{
  "d_model": 160,
  "qk_norm": true,
  "tie_embeddings": false,
  "init": "normal",
  "init_std_o": 0.0561,
  "init_std_up": 0.0646,
  "beta1": 0.9,
  "lr_head": 0.00826,
  "seq_len": 512,
  "doc_mask": true
}
MLP neurons of a small language model. Each row is named by its layer, matrix (up: input weights; down: output weights) and neuron, and shows model dimensions 0-95. Each number is 500 + 25 x the weight over its row's rms, rounded and kept within 0 to 999. Numbers have three digits each.
After each neuron's rows, "fires on" lists the tokens most often at its 100 highest values on Wikipedia text that the model never trained on. A number after a token or word is its count.

L4.up880:476468501540471541493476503506537449485547513469494488502536480503498495522494483532520483504464533519497492478508522495478514503508496500539509521489493508479530517499494530468512501551513479523491481473516453470532501464519509496493517488498428499490528502499493472440535478488464506522
L4.down880:494523482472516472515522500511483518534480497483478530472458512535506498498495536474492510477517488505512499497522498463505505465500463540481523472507541508531449481472508488505524509448504484481516504496520505489468510477447498542490469521490530525521467473503498506500470512515509501530
fires on: "," 40, "c" 13, "p" 9, "ir" 8, " than" 5, "inc" 4

L5.up428:505434529489546554472501502513537458547474499537452509517504502480526489517494525491492532505459500528527508478501524512503475496532548513488461493483459486525490502544546459485520502533495454490473520476472487486514539475474500473475501473497517502502512469490492462528513499530503476500
L5.down428:492460530469513500508522516456482519479461500498471499476493516471485553500485485500474528528484481465513529520481496516507503524473498554584491507485490462550489467475497473480462504527548467522490482463466512463461522536572502518489468478487436498483495505488520460471505535518473525508
fires on: "," 36, " P" 9, " (" 6, "6" 5

L5.up255:502486531512489511500441484491492480473478503544506490501546501516492462496487436527522485521490470472481497501524519434477498491475514512572496498518455550486540464510485489512491495518494511515500525494549451503519492464548518498456475502498453499553494478480497472521510513503510470513
L5.down255:491528503503461459499554495558458557546529471466516489530425501482505504548508506466467494521515475527503490487503482534502526499475470464455514495482523493470521554463483526454502533474509514487512468506485473525483536497490464502499484525498494516544531513486486500493491486507488441540
fires on: "," 49, "–" 21, "-f" 4

L5.up275:532462506521517497529440480481504510493455499435512530505554508472505443462437469491518484522469488505538523539510523469488476454463501549529513531472494493521474553512498507478475525486521544485504485510498433521501519475544532521463460450497491502557503490509503535492528527491517492475
L5.down275:506489471484472475467519517506533477499511503511483455518457493518518512538512517504482501513514536495449450451474503536517547569508496452453528460480491470513513472483519492513499456498476507521508527526486545496524504478477510506530527524493495493488486496482496504495481486520504509494
fires on: "–" 23, "O" 12, "B" 9, "9" 8, "R" 7

L5.up39:471498496525523498478451466483504505522514521560502481493469523523485487481467495510509473518440523484517489505502481490484498509442510510542525476508470511542468481540534482493521532503500506498484493474493521506500484508531477459506469485464524554539497540489501465495545512514493456489
L5.down39:504480481518451469506533501515536560521530514464490505539523496514488462526475509463537505502519493521509495521535511479473545519509448512498501521524462487448498563474497509544497522483501496497523481505507513469464490492495493491535491508482496525519525491476474485503459511480539506475
fires on: "." 41, " fac" 9, " tem" 5, "–" 5, "st" 5

L5.up738:548492501504507539453520502522450474481416479508484491438496482533472457520509477475484487550502520534516535502475511514516483494498505531461484528507525520483500490507486515480504532494475483504534489516483485482498478498551499511506485508494494518522470436506498517518505536529519498503
L5.down738:471497501472504479514495503509522525506563517460521544502465546534506534524479533475497522468493496512528485497493517501470546482476514473503499449479464483474513514510498523514498513505500554527475502464531530505482534559517474527496509477482459494471524516503479434503490531510458487472
fires on: " and" 49, "T" 7, ";" 6, "X" 5, " |" 5, "D" 4

L5.up827:505479551504536490472459493500524515463487490494470492486535502509494442483481459511484485494485481474502497508519524467487514522534461512511521524527507494501495523466555530505461470526453524528489491466533493457483502432490514501485543512498464492502483532509468489493520524496463504502
L5.down827:507544491537483482520528502488505508528501500503522513461445487487490490547519516494483511505504460535516460483465482493530493444498524509516523486471480481554495499517510521466551510496511483504491494526474452498544494541503448545511467499491494542494471517443513509495529491471520525473
fires on: " there" 26, " to" 16, "1" 12, " There" 8, " /" 5, "–" 4

L4.up410:514495480495532484497483501494514482485457530497477494537527464488483451506517491531509528571450491481477534520552517504497501533506483497487476499500522563492549454500482492522487507482461484504451439493468510485467488452496557472485462503496531502496456500486484491489502461482487479510
L4.down410:520531476494472510454507496488473511519519496500461537494468497497515528514482477506497487401529550533498466500451493527522501473463518537501533496495552452484447514519506520460532507509485535488541530503516492489492546492515485509514501487520483503517536547526497471520512514529452489558
fires on: "," 59, "0" 5, " to" 4, "ic" 4

L4.up363:510494550519510477458510488529518509510519450485487521540522448492445544516459523520498530532485530521471516448488478450506483513501537492459499498507480521511469475496536481511493532516489486463471488459473501486512463458484487504554467491476504483474479485467510462518492487498472473499
L4.down363:497480503486520508507438500434473503496469490525517499458460525497544466492506530480521504493488469477489487539529521512504480483537505496501547451471515471498561518519520498468494476499523507536497520543491475512503540525490512483457543495493511486507488541512487487493524473545530529501
fires on: "ic" 17, "ad" 10, "5" 8, " against" 8, "ach" 7, "ail" 7

L5.up461:506450504503497485522515498498506458506453467491514497522499523505505524501510494506531466494496501469510481476488524485490443538512498520484524498547542511530518535501486512468496527523497504514475512455531472483450587467483531492454496487474512550484509505506446487506488504488535485532
L5.down461:464525541505494501493495523478469534478539477544541497497534507459509496510455467429454541528493518504494481496476495484483510518473472504479519501445494504458475484518553486502497498487500506530506539500460492529505506474512521491476529497493498472539482529534520533502541511486569482471
fires on: "1" 24, ":" 9, "ative" 8, "R" 5, " (" 5, "History" 5

L4.up349:449480511518516532490518488521487512536520536498500508515530519476463468504526539494522482547495521504486479488477479459560480531487466531473510490445486501512531526495525474511530496522513519487489518427556508483519530508477505490457512502491499479480459538443522529511515502479480472479
L4.down349:535506498484493525482541539483431513491491475513502442520489437483510523486502505491506508491494505514504506487492489524475495513492553500521539547485477503468493505491501481451439478494465473498492444521475485495516465496535574512498482466543469507533524439473487494526489502505533486490
fires on: " described" 12, "9" 11, "ed" 10, "d" 9, " even" 8, " age" 5

L4.up617:486473534549515560475492498468497438508443449519481505488500500475512516514468469519502515531477492532503505490551554509508502523510539520483486491491515507502475522482496465450504509530476465502460495510436525508510526510501493419530501483478514518479495520499504481502550546526497483509
L4.down617:469473519489510494491528487503499553515547512518471428475510514512480504496460531518477463520502484494521537474478509507478533494502481483441470482453463499529543505498509482529542494475503530502550533473516519473484484458566510523493513503491467500513507480528546480490461484553494443489
fires on: "," 53, " (" 17, " and" 13, "D" 7, " ele" 4